config.toml
n_layer = 13
d_mlp = 1152
attn_scale = 0.177
bias = "none"
init_std_qkv = 0.0379
init_std_up = 0.0379
MLP neurons of a small language model. Each row is named by its layer, matrix (up: input weights) and neuron, and shows model dimensions 0-127. Each number is 500 + 40 x the weight over its row's rms, rounded and kept within 0 to 999. Numbers have three digits each.
A block is one neuron, or neurons of one layer that tend to fire together. After each block is what it responds to, as a language model described it from the Wikipedia text at the highest values.

L9.up326:453451556507470465441511454499456488419500535541544476450503527469451501573573513455488447496489507520519508486525529501556517538374533490464516485420502478533467506481478495557552543499502563529507462527468465535574482460463491548506508492475494444510538469584541493476448559457509529554454518450472514467516431413512465500571424533514484564526505458445540526516443504475499458466487
L9.up689:501516497513507414469493442506503520567538537482602559469528505551479535557498499477477469431461480512505433536540558487487492504547510504437400571448510498515515479488493421506458518507469496446453548473543460504487465444480562483510450462487562517511488495524530456502498488466549548477460449474497560440536484435545533554593386457498475535498444593429541527471451476473545442459478
L9.up1008:489529540448567500495466443447486551500521459494557522467486452447430503482475529556414498512483478556500499487529444445506513538456426512465507515463492513491449454432481513536561547516446484479510480535535500541521534562529491531542478535484466528457494473551546472526519552531486533478465429457524502485450482536525474521538473561496519526448527472453550428464499515473473575491504
L9.up1074:499483522454491508471433477506430528450432531500551496541497466534498600523489598455486536554421480523497435498571485493493470534417550542436491509464511547528459503433474492516517582480522470440412508489535471473528517547514477454488489504454575505506501484549538568487557563472519543515490547506437500515559490460537509516513445490478603495393538530523548500453428543507556461557528
Description: Prenominal modifier completion. Fires on the token that completes an adjective, participle or number modifying a following noun, often a suffix: -structed, -able, -ful, heavy, 12.

L5.up90:527544434450411515465524535497486505458494437489527496545576459484552572486530572483529533437490519504492490519478475497530456517519567467564487475513499545439494508467494539593432533497513562465528610532477501541535534472542578487440398505448474488371480499592525491434563544563473533490410524478504506563491454553523480531480479511522558468502507535533475444532515499395517495526484
L5.up186:499521469511525488489472491480452451477525604431476491439504556519508544494479433509510537490492507473506439491575505484534413523517476534508515397453510488452444556550522467478545516492534518589493464475526529482477522488480499562531479527535503495513563535526542515528530525514575517479491491488507469470498411464542499474515558479478462521501511470465564491479479488502458559542492
L5.up200:398538485549533489509480460505490447502434498544547519523579537510487537578469474505547509496456489521460425449500499526532487535444457524431482527466485482480499416520513483489499550530503444487453515411499495466405551561500496520493501466534472503543585484548492525471500489523505552548502533525533525494512507515560460517534468493509521475425518578534537517495444499547555562471489
L5.up580:472560476537366513505580536481513437493483515495504523433509589480512592504462506478495536522489477520423508514521553550499477561591533480495468518488529520620539433466561548512527526464558448441528500472520508464485471516487471473440477479478475503511482528509471505522499535439447510411466574484497572520466404517544481513457576453529553510461543555520488435455469459477514500436527
L5.up613:510477460489507564436480557503445528476461454497528472516488577539493480535446461475544534484528450510569438530436546448510494528436372473472466435510428532556506478453492519542494582550486524460450466496542462505440499542450471519511489529454521434474425542479474482512538551514533447496498521440472460493499516510520515571501502436445500572505482494511481484493452472509502476471516
L5.up622:532525505469435485485486478422527476484461547574503483505432487546510489575535509489479590519521475503516503482515543443412467548467531460456506535461486496578531465561480521506490500548440489500473554448579560458429504444462439471481484453461409474519465448462507504546591488506523502527538485485465563501514458556503509546457527482517542488450496489458510443447529512542464472512520
L5.up877:495564455560492429486481457499559537481452453417548519517531536518452536527488491512481490467461546534577547486470515453519482454507556446455564525471485463535493484406419475556471523463538513437431395511520481516481537498519514529487515470493482540535528500449501548456511496493527524489498610482505459515568437444546527505558505462509533513451471521560535395456450451512482470495582
L5.up946:440500510490436541552430520469555482441473503535510451504417531444566473557501404501565504502449513511431488517505528533450438472506530463483511511563544486494501567464566525477485457463531494417437481488557540493485484446488473526558541518557540573519460519445555480430553496491417494536476444495481502483553441550483477515523566486499491445471449502505568479511491481490495416536469
Description: Word-completing suffix tokens. Final suffix pieces that complete a word split into several tokens, often adjectives or participles: manip-ulated, harm-ful, ad-support-ed, unpretent-ious.

L9.up742:478501403478505529524526478411497526580530498490507455521498570439511466444472444464514504508504491490640455465464506475521532511458461491517548527553514513511505525491465532536538613489520472553526479406589489505469499519465508444480393495562534516478531419479475495550471455538542475506444571433489472423459431402561497505588441419423477505516501492519485515511439518542496513551484
L9.up747:522487481540563524470482517496501548525494480503524414442530592454457454463517361444494527448478530517554495518469471566482488450462468497448487505444442458547492492437517445468513549495581480529444474511485507453454491478485456509519477484421509457521506484453475479547504472515523490566478530466478480439485446484497495508543450426506441491530498450506514484529486527531419489541498
L9.up750:528494479546504462524496518450480508510518550583533529556535489543593513512548464531457520474425471547470522461488487487456517535481502528562415479487521497472490478527503498484550505531458519458498482510530501465479514505523527531504428551491520435491471455435539526571474490509454510519497522486529430512434481511542505495538439453453506505516474479438518446570479534506491588525448
L9.up859:569539492547492430488453519536516548500448536509554538477468520527564463454469488502495525507447492494437507423519511459496564476511514500413477515506502449564520546502547505487538455564509526497461467477588533462507493462542542488568453474485488519522513484512525392442504477519534521514483565489522472420506466483492456504461482452484526495551532543446457432479443533486557436532489
Description: Prepositions after noun phrases. Prepositions and copulas right after a noun phrase in expository text, especially "into" after transforming verbs ("translate surfaces into", "style hair into"), plus "are", "as", "to", "from".

L5.up162:482494496549556470465483545472582554448481595503483445418539473448534574485571486440531465470526430509529542486505538461448534493504507436508454495428505615466471508498497509507429471475529440534444486475453516520522481492497517547533508463485539531522507487474517475529493506468576433491484485563523532539546508478471587536460481500526559528520444486474467546491584515499416485556463
L5.up264:433513533485437495459503460485517457483454532478472466462584486427503502434493500417474466510479479410541542472468520481484473505500506427535526527476477561496490526519530437506439488460560502509527447426520463503501493461543513582530564438540530579566544450469529490499514562487529485487494526512581580471527497481463555524486558515480540452475505516516551528452576506485426570476473
L5.up271:546564493547472473474445506477456516528501606489503510539493468449516518482520570511519448534550514441440503466425456401498486501480534465515523440508491464553505524502465432534485501460535497569471425440432476596512524498542476616532509504561457485523481478528480458463533430582541491547503490465518479519559518486582562587519412447483552460472472546448451526553515482438522521459569
L5.up609:486491483418488477476470562452493514489473524488544517508486571503526536447447452493494465505509533443522476421461456492465432540513484440546527563412490478500517604505476604528430470467509463475512530483542424571516526518476573510533538530514465552493589499542477438426534494479553514484528474453487488595455555471456543459496550465498540486473531480544481409477459572467472477549505
L5.up717:498480539475533447358488530516537528521496533498502479527478545498482485486545397417496476518540460424594563502508443561509404535515456489503466576483491550487497477501455607447458434450459477616546402504478470511541567431510510536470479533622457518446485503526523445440527512531451468539494483525593537557507515444527496467524516491440445579508540498523488518450558566454505546466483
L5.up919:450558515480462468458484554526449507525511540470466557472475471549537546448454571555488406535460502435458526461490466462529413511556474488575494524468433550453442541513538511553456507454503501446488466444430533525525536479548509582482542535528439484532571501484443470504506536483533556515525448472558460559481501482503511472420512427452543486514490540533491502533507488463493459561487
L5.up922:517473510394444500493403505390493529535469522482553472483462464483497479458507438474495415465515486435555477523477459491480484500547516445570553483546469492591557565534442527464428509496533528509505485445442479533454456456540468478468504538553535494469552460444475479492504528482534492500502504523605455490459519460475548493504520508563473500562508490496524521474553482536453439528480
L5.up1077:464501522461505507467531563503373536519501458475526474463533488468505553484427470518549510501494489571521504466455498513448403564550464473518490504460440534550593494531504522486479526411491465441515474508445485468471572451497458587453455539522486470539528437486512480382420599529493456436488475445560511516571504526453589540475540503482527440523524500513496531489475500482458491493462
Description: Spatial location prepositions. Prepositions introducing a place name or location, mostly in, of, at, through, from, after located, passes, born, north/east, moved.

L2.up56:481467445467514531484589514473477523486458493566500479513496533446507629443495542498563457513562550509538544510474502496430490497427418486507496539421500508441496529487510486489471532483574488595562570487498464482510459544496473543493507502411501533514437484468538466557395445510453519452493468537472493513507503431517462515527482476498439428573492520515552512520532485502457466515475
L2.up558:444515432438463491530502499466502431426492512543509454489537593421461577457491480471534475544552577497546565555490541498493423511448472481496498505411532473460504532468516527535467563502543519555526547525488431487532526511505495537504470481446543483534471478464561443547445470499518528487474490530413543505466483476558533514457504484538416418511472538449518519535503473437489444503516
Description: Line breaks ending text blocks. Newline tokens that close a paragraph, table row or list item, e.g. after a sentence-final period or a closing | cell marker; occasionally "the".

L9.up218:473498432532494509526478438546445570463498529552503481560485511466529545562443522580515497512501514441434501455470548464483478516550501435500482489512456460632467535516454494497470515510489437456467520520444511482551576480496474495449459466469466517507514503585468521433514513488508513568485561512524535495486498477381453511581550497462568488513495547514536535520422435504490577494515
L9.up956:474423468481529543472471484579504527505542469477560582536455494444556507462463548569467520467495501458440440529512491503454449527530510521450434508493491529543493471517549599572521512520468530513509476500559490479507522513514485500498482492532456541477476488517514524489556508447482475473476556524523459497509466510410552534507549509437491430462433552487534476494487425440501531491473
L9.up961:426537408578487424490505444506531512495521610495482495556520522510568539537502461536537543508471506534485483461508557514493464529518513472497473490575518457539506485477501493521405498514517520500491495471472507495586552443539505492471526490447444506486485456510531490483545483484495551534491537432478560463515480488500443499524502460442514500450457508466546509508436425439506506544541
L9.up1086:452478494524514469549537529478487519527469462536492578532485508488548511530442473517504458484499470493459487584461551461505436513550503529438459471522505484497444507457474516561559546516507472467567537483478479568612615480538468544502511503529502568507436432513524523416547517506517501516434537494507467454468541462485447514538529439494524542417489557428534520516410401547492508405467
Description: Word-initial split pieces. Opening byte or piece of a foreign-script word (Greek, Burmese, Gujarati, Japanese, Hebrew, Korean), often after a quote or parenthesis; more weakly, first fragments of split English words like Att, imm, ent.

L9.up310:509518498462428554485496509419586482450492471469497473449486527444480473491559437513507470404496540466517535506451487515456523581478489501514519571475485580497463543468454485496464467490499480514489484521449467503612460471478503568537559460546579494577519588552545564412543465561496520494527458505491444579543559499496442515556589473561542470517510495414463539536536488499482544525478
L9.up414:461483463471510529514515472419471489494519449551544443443535510435494467462489509544528543577474550440554517497475479504515525460473485530485410544476462425482417510565463516438461497486472488516491517527565525531477507522544563485534515515526527569596567482505473540459508497433523491547449446485568505497610480466499513513452512536461507428489509519438458514462554529452548531585482
L9.up733:505562486517470514483487496520460489499541448482483496534490492533508542503439463522501429516466464452588500514478426511492558551504529492514501544465501449471488482499481486443448504487537533559583563527497504539494478445530527572571476487506515518544560481471477502521539507501496527539481523476569549428556504509515496506597496530454559504455525498467551479548563505468544525495595
L9.up736:466487466514464557521543413481540566596483490512498544461569485538511472503498548524495438445498454508627517488471440542489552484442452495520476523464569504502458485527482465493471476473531470555546464521535454513558556466531461523481424431488465465560538404536499507479475517476492478516481503437556476509491488526492525546501525502464516483525526541505550517535455496527505545538566
Description: Day-of-month before month. Day numbers placed right before a month name in full dates, as in "on 14 August" and "(7 March 1939 – 12 August 2019)", plus time prepositions like on, in, during, since.

L2.up933:441498482487495461490456461450528543512505516478562555479467449531484495479535469459590506501498580523609493481541459477487465445478466440503478535437544481475519548587472471501513530489514561549469506451468473536462540522498490520493523535487492488509505490529465452539507534446477404460521528497524485496530520448528559494490471464496445544564498562554454487530489476529545414434536
L2.up962:501511496515466433504496461468537536546468551429529419443546480564493484477520436504568437519548526441477498476537500368482450486479492452520410482470514584491539544556486516511473587469526442540474495533503490536495558446494543490537515535503444518498465496560466459439528497453500500475411479569562551581606485478483546538511507521508480560477482488479475411517507464467497452525490
Description: Spatial/directional prepositions. Prepositions like to, over, of, along and through after verbs or nouns of movement and location, e.g. moved to, crosses over, outskirts of.

L9.up38:476551600442569481587495523532496508465525468497450527469483529455527502558526476544474532526443484566437513456469554434552509483498510435481472518522527519489506523518489500525537545437542436424464459516583526468501492500466486485434445533517481451453613450510486536493516462492515520503469460473502511455520523407477496560506498511528523460446534523504489499447479549547488534478516
L9.up455:489455452558493491500540485494404537537475432515493554521530521462506509456475460462575515485373541457540540468570554477528544524534551449555495493474491555490502445465442501483509564481577469471479488484500480508499473494496453442516510556486472435506531502511466484476526463518570532474498474530560497477472499496491532491482554469484519475467437528533494524466505459521528485549593
L9.up574:478572554484450437514556505474442523471407496510552566548481469464491508462430520504437507437456571451511493548504520436510456526543468476471527504485546450526517565505444482484422581492501460435529483487481456567554508479503536481501443545561425498454554515532506493482429554504524591508522444537556542453531472461516585500477489492530507516510476443530549512477485493541484480481526
L9.up865:499488497490504540536522561521565551549486521475512572512500586482499506516462486546539521500463480485538433564532528466511477465467513500545457492554510490540556464426487513503509613545441479532462493449496506540411508486517484582446469542508490510486501478523521536533500566502489509474526469490488493484512511513504479485493526449532511539518473501389518481465521463509495528505480
Description: Capitalized word-initial fragments. First capital-letter piece of a split word opening a title or name, often after a quote mark, bracket, line break or table pipe, as in "D(arkside), (T)itle, St(jepan).

L2.up92:535465428515480467480450500478593450464529506475484527471492484581531495520505584477464537492472445524542424536551400445480485486476433465463482441471466446458410609490502490540509523459439519493455529483440602488525425535515469510524498503516454568552591509556504513523448523516610522546511464513508547511536536452465472471470517513439443540507512451474426510453547522525560459470521
L2.up292:509552434463490479508505457469504544480527500521539532501491437477435496557581469509555462518511492449538468469470441483482576524486513469524496505480541468465518510452540470529567477416443496542459545517439480527503583485483485480478527578465483535533507530443482470556561421455545434489604468550487537484482510467469512509482406534506506530550538509422511472507486560464511481484544
Description: Sentence-opening time prepositions. Sentence- or paragraph-initial prepositions like In, On, During (often before dates), plus of in the end of, e.g. In 1978.

L2.up380:402542543493445493507459524474408559518465517464499512482553536464474452510497370469522506490461556472523554537523528479510519508476550495450484485522536509512488510547521496586553523510478419536483479473490487458522510551496435509472507556532483450476510495564483567408530490538496498500499496399464551490506592482414476487515520456542496502508502511554517517433485437600418453590494
L2.up1143:454542541502470491443522541487549552553466507483473593547567494585514473476524434500543527516471485500499560510562483449498439550491510487401466539542528469524464468484463473535481504518440397544547483477456524504524532580470423526535528499514510511416510502499516536411511463464522518516511527457484450492533517445493489507506502506514514456537467524591451425490545421571471483555463
Description: Capital letter after opening punctuation. First letter of a word fused with a preceding opening quote, parenthesis, hyphen or === heading, as in "H(ere Comes, (C(SS, -H(unziker, ===S(econd, mostly song titles and abbreviations in lists and tables.

L2.up308:426506556544556518575472491497460499534399525549500486537475530484447549481470390439473463598435483534515473467474538497488465484478464607450509527488450493407471537454498479465470497542466523519470494434507486466437497528480466456493523514523524531570482472518525463525476533503521462531469515486480458459564545535594541572550555523473461537506452537492580525528483452547427461471510
L2.up792:473496541536472473546492544570436554473504492542527499505545484479479548492427412426580522447464503542567551554609515486490470479463548498536497536417500415503564489471494456491415503548488536545555449501533508517442487543512472511527452542527472568485465529516462514465507441508511502550467538531435453489512516499460558500519509578562496483543484476451443463509444464563468528502498
Description: Participle and adjective endings. Word-final suffixes closing past participles and adjectives, often before by/to/in, such as trafficked, isolated, modified, esoteric, compulsory.

L5.up85:510520531488544537559545427456500473544554580501449459477477436493497561474525492499549530559526468498492564440420531461435583518431464516522481474475438476482549531498434408548513557480489487500521479504553478547521505524504495447515504525480524487444459493482486471510485491509543448474593504507537488469522534509495578521479458435493507549556560523495497539503529518459452508416588
L5.up351:564526565523479441531514474516477485530481560498476549505495529520510511548565577568498482460459401476510452458503490518514533476546526513536550509473483539422500443529482492519514446439474459514557455557508465416537529518458475511433448422423571489442545510510470522546501546478495479511571528479541543436464529508488574522446430464501500500563439523523535555590500415470517490480547
L5.up520:520540504555517548468448459538504538484539486499460474567537484453565586454512609517542502494463514481564540481549480453556548547489523442532508468450500466477534482513474469545488455482509474487547482553531540525560531514567474520562483525464538560399493579486542505508473524525441560527515489441486502533578517597572502551438529495513527543520425512496537491410491425526518487485462
L5.up521:513529547504554448430495528456490456528532484496509484472547516571532520552536502578586523467474560490495468517483515556483539434511470438464567514462524540574560512505456443505483494510497487553553474499513524510506537419490469507539530453512494516489505531522434472468505530516496458501542492455441533476540516506551566540489491469480537507478478500523578500441437460512474464533559
L5.up632:517504472467497512522535487492500454640527537520541536518507514511569507552525482475508580515485471511480444557565486413547453477497532629511420473467475447451513457481510513455550544524527416549575498546536485431468526453437547497466516540578500480518550487471500488541439498444509406476498552448431512497472493508532479476547463494467462523466468505486539547537487500497530534503522
L5.up708:522510505525569521475465530552514527567421484535510447521554516459496453440504504557437508520485443509469560448484592453511463539552481489563417464468551526563485564545501504493509560513555500503469446472478492505469527529524498478571496502523479529465496456497510487532513511470464498486531476549554559453545511524537512444481494600470560521474474441444539552447576428402531492447626
L5.up1063:521449500535498472499569551561542438553509529514468523500507454514508536509521521541491528490490492561461480568422533487464488462482522496550524399457531495376483492450501522455481466485485484539499447530505503581541487408492486532523562534470483514485438546475475558534497521487496457466543491435477527531521395520529564508420447482421518503479550538499455482453552493471581551495559
L5.up1074:503529519540472455506507519489540549434451481500460470452512515465510498478549434511536482529561442565509481427528465429431474498486429399500498509522547463497519492494480471411485503506538427455528441493485551513471511524489584447447509480476473578497489532561491559507532559488485537530493493500497610506612458496531507434439515521551541451444532506461513528441535519518474565512550
Description: Intro phrase boundary. Marks the end of a sentence-opening adverbial, such as the comma in "In 1965," or "Since then,", and "to"/"of" in "returned to" and "member of".

L5.up218:465504544508502499483472490518469552451518522439467485450512493508479541443501500494529444467531457418559526494527427483513435513518487469542531458499458549489464578558494497488467530464535511546500454541480434525513493479520363567490513537508480435506621468439485486505552555438560470525559425535604491545517476465467542510463496512419525517519533547432531496509518537541481502577509
L5.up368:514554498493483485496468462523516565530493494487473583543459402522426477432387521548486511490541485477507523460469506509514484490563489504478549470438507520504512480517522440488544474431470540427535528453532467522496518533566520539456472490479524436523559493542504488499531483597541559475525496480505485477591488528469576478541543510486511538572516510444482519443508514508538454505535
L5.up450:538494485575546500524532443424504505437553447510481519473535507462445554474467581539529535540490520471560512493487431497515514518495540490515550442487508429449545425474440482500541480516546440568524529551485453560462479482438486554504432532483524528476481470478474484528519469567529455478471467551469515546502532571526439538486553527429463544507505526450538558562502557445463551483510
L5.up541:555466512525500506484540501504459592562483549524498603468501506569467498495442488496467501455501550519533518445453533477462530501459505479456574480485436530558498511541489492431543464502500551533475488477501531507525437477504466501551485437448529412618454487583484508553495474513575465531503549520422474531490552439533475496504369500526571544500509490569501465519509463544508498509501
L5.up565:555512477498466502435461473456526540499523520471494487482448455503464419461514446531435565476471509450506510562543444566519521553488440521511596491441480547533458557590501519524525448480487489489458535494529513538505394526562528600478530538550451470510514469516504432513400496447436489489504432501491560451499492503482473482538473513452544432520496446461499516511510549498496517438461
L5.up601:481516474574458510579509475505519550597458512455523512510549502475494452413456454488476532479457431496442491476465478553469593509494504549488569468448516508542521444536502520488457478434470488503517533478531442543433433488523492522540516458494423483460478569507459447571527517482518567479540545478534472513585434466397492546492544493458562482516452547452483562558566425501543493532464
L5.up727:537449545474522493538422512576467509488474479538503550535524569557455524536399533518486447476519416403524535497562448496485469504521507502532504545498373557512518451591570531479499505476546543539466524494451563480518450434466525482514453422454514493521511528575507526402563541518500536505489482432541467529518467533495522460504553586521459542535448455492473526532439456519554494523489
L5.up978:590488527567535530572490494500505532530452549512451505503615467509525488497507438538540454476503431498457450497484471507452531526532472459501513494521439517504495537516580487477512525484449492480544540455469495516499455475491473472476428477533519428549593491534491579505529511531541471470540540472518500485499569474501462538440512472468529518549592479540409508448499522498445543562516
Description: Clause-final preposition "on". Prepositions, mostly "on" (also with, along, of), opening a trailing phrase after a complete clause, e.g. "Ireland on 7 May", "Walnut Ridge on a bypass", "winters, with much rain".

L9.up314:500464478545512537489494465503533526512494535530503469575499515461513523471496480520516459517555468441483520510488509458488469516501543437535463563507498469521498517527481549446503458504560532479508470430498489499587532529479499558544537447515451546493580494435498474464501480570501534527594501506568494546457561500485546489472544498507498485495484465515510559575512531395399484470530
L9.up634:558503536513488534552426554505517543511505509452480460534536468434498549441561541521542410524552512414451495479502461476482477496433478436475544545516440527528507494537432496483542502474539457457439405454513571511554503471508542494492477529526545513532534480499480473487491502492546397481622450486483522505565514495491519559437490423500510491537438474447478447552479595576469493541485
L9.up957:511460539498527492542455517486544534544526437521489494558505515488449508492526473489479512501506480435519517534559513468549491556523540501495467480457453497476542564386461594519551574454448478492467510443533562483584502511526459476508500522491506591503517510517576465573503551555503524518608490430538544487484510526525545542469435462478463476506538453500511544462546550450531471488506
L9.up1019:505492417505500509610470496521553553506480516466482494530521577490585495469515474529488454541561480426457503442497499540574507531467492507525493545551512551453518593549442506430509544480481531468464511500413564482516495487444493464493530507507454503541483401494484559502480484448519524502512427508566507536483488529478571526513526503477520531499451498524537465488489521429495543485466
Description: Before a place name. Prepositions, commas, pipes or dashes directly preceding a geographic place name, as in "north of", "grew up in", list commas between towns.

L9.up263:502561580487531498468541552525505547541456455462498474465453466499559490461449405504534536549525483513522563521512506440461533478561453366472500436522504414560533470539499478417466485548493474455554469554488488515470554517473488442505428506534530471564500497497534543474526496458468484519493548497500521487474529524537433570457459521516476457470492572482534433477466475474502552532531
L9.up359:516504507477476480516497500498513483489479439490521515447518466480524554549502450441489478616483464475491544530435423478438536426495523414520566456504460533493572493475493485437484521462521523511569412492517515449404529451523511400565508508505505506501497478525519509471506492493463484519549513499512541473542433513553531512505574471429517496509538516506476523487510524465482519533517
L9.up834:437470463470508490497455435508499517485502491528490517500480492506507512473490489535499530458459527516425590406525542523547488499502553454414462513483479475553459475429455522539493488499517484487490473507470569507488495503546490506488558475527589542523479499485515470589518577504524523534556482492482522431480468550534480469551514558583573459506517505528495487541513526504394440517502
L9.up909:461450466516509436506536551432578520593474508446486585536424506493500507505447460492484448522501483527379559475466485401483513499504487418473522490497521470508489435507549555429562493548537510468483504554464544527517522487554518513457496498541482507491454542509495531465524446540409543492477495425534494474554486489540445500513469519501470496464493473482488453479541491446523534515484
Description: Transitive verb before object. Fires on a transitive verb or its ending, or a preposition, that takes a following object, mostly in narrative prose: rejects, supports, confronts, against, in front of.

L2.up246:554524506496489464493481517570539461471537511538539502516512517497450516455523438455514565539465481490492461482476534505499516468512490451442496503494497550455471512430466433481483564549433510498584471534486464407519525560535459496481424473451494523589440437485507540494501574478525499479547517415517505524534495469501471506449474522469532427461507491514523475519535507568538575440506
L2.up520:490504512501499459480507510547520447521431579563585544504482517489556510481513453446464521477475503531481468515494498435448488470469555538432443530466579511425522516436426445437511501441456498583521530522500478487555484494546471474524523432520521463474488528510519547585508543499514526478518458425507507409563461489509512453489463475514530501565489453523517487540513468536547520502534
Description: Year plus comma. Fires on a year with its trailing comma or parenthesis after in or a month, e.g. in 2015, and 1955); sometimes a phrase-final noun with comma (history, project,).

L5.up12:545513526483527462526512466495488468503497544471510577525496417467523458450557535510493585520561438524508505523441461488521561541545516559496517498510470564516523494530542492524527469464561561462510451477562496593482492514505501517543546510469501554482546470534494468483419531491443462556487410578522638463525496525575575528546506460512485491463481557525532533460507523440527501494538
L5.up356:437452551493495513549533568536497455509497533532553617542495533478461541462515447525453495449410494453497503483459531474549504450482465498482496491518530469499549565579567571437419523495505502438454514435524462537482515514529446534515496557548535497484538442515452469475459521505531536500552439545511574450494509424505586520464469489507534456452453532505482518416465521485441537502535
L5.up390:503473540482494506505499504565541435581529539478554514492502441455492454489493542544553506473510470488450520569495486493561581514512480477498498482534487477531456457515578489488447469544475463459533588572474535630498487502516447476565527512518486467433511485482544463546544537486557576535457499510550530487509404504533484536497479490567521488561464515448442518546507447514537534454452
L5.up394:461524456518511471493524539506457572489445553487443526559522492519442484483544551472529523451497472484500492477545561461488504545534548479552584493482428518475499470510527484495476534520485515456506513493497574522506512560513474511427588556457451572484539517539494495529503478459407521493485444528539584399492482470526479484558520512519554491494438498514576486437485511494486463424536
L5.up562:485502435574469491480480494477453505510545527502461510508486468534468457495599451538459520500500525547490520519507608550500522537553533550485497517471421533564490491544543471572554469461522443536477526515541478570466488524496506514536443472495511425477478454437471459483404544455475464492538408463484493478475500510532468468540452463514495479478448528495419538470499525544529518514435
L5.up606:528478553477499440505509502509470448543477488462466607559578579473513464479552466461585546516455529516494556513422486466513482516497487454546493460461492522463468427513498455586459551455474477537492526528485459530513457454587489487474559517508478461491544469490473489515453472486541484509476525409544537495474450476499515545461441510521547509529417493534502447549484412501531482547480
L5.up790:458529507456483524484412420541480489464467447468535535512462527480443515438539454430462578507595483468571507496499465579477476503444544537576477519489503532498488497586540500565437509510543526437415502529495453552527469590541537386606519527496539573511515496424479534468476496517459488601554520535493564440501491487443562452450484580488471482502480543538481497482459502517556490484452
L5.up1113:576509499507467433557517491469430474551477529445526608564537481461508511471479489509512468444465434484498462461450419457481473531545507480522492467506434511526460457509469454521475430501550533463498487490551456548441538505481487493485480563482488481510476464508531481516482485490409458450512525474502554406516557574500516537502466485531509521501464544445471473480544439509568449482579
Description: Word-opening letter fragments. Single letters or short pieces that begin a split word, often after an opening quote, line break, hyphen or bracket, e.g. "d|rug-free", "g|ames", "T|ypst".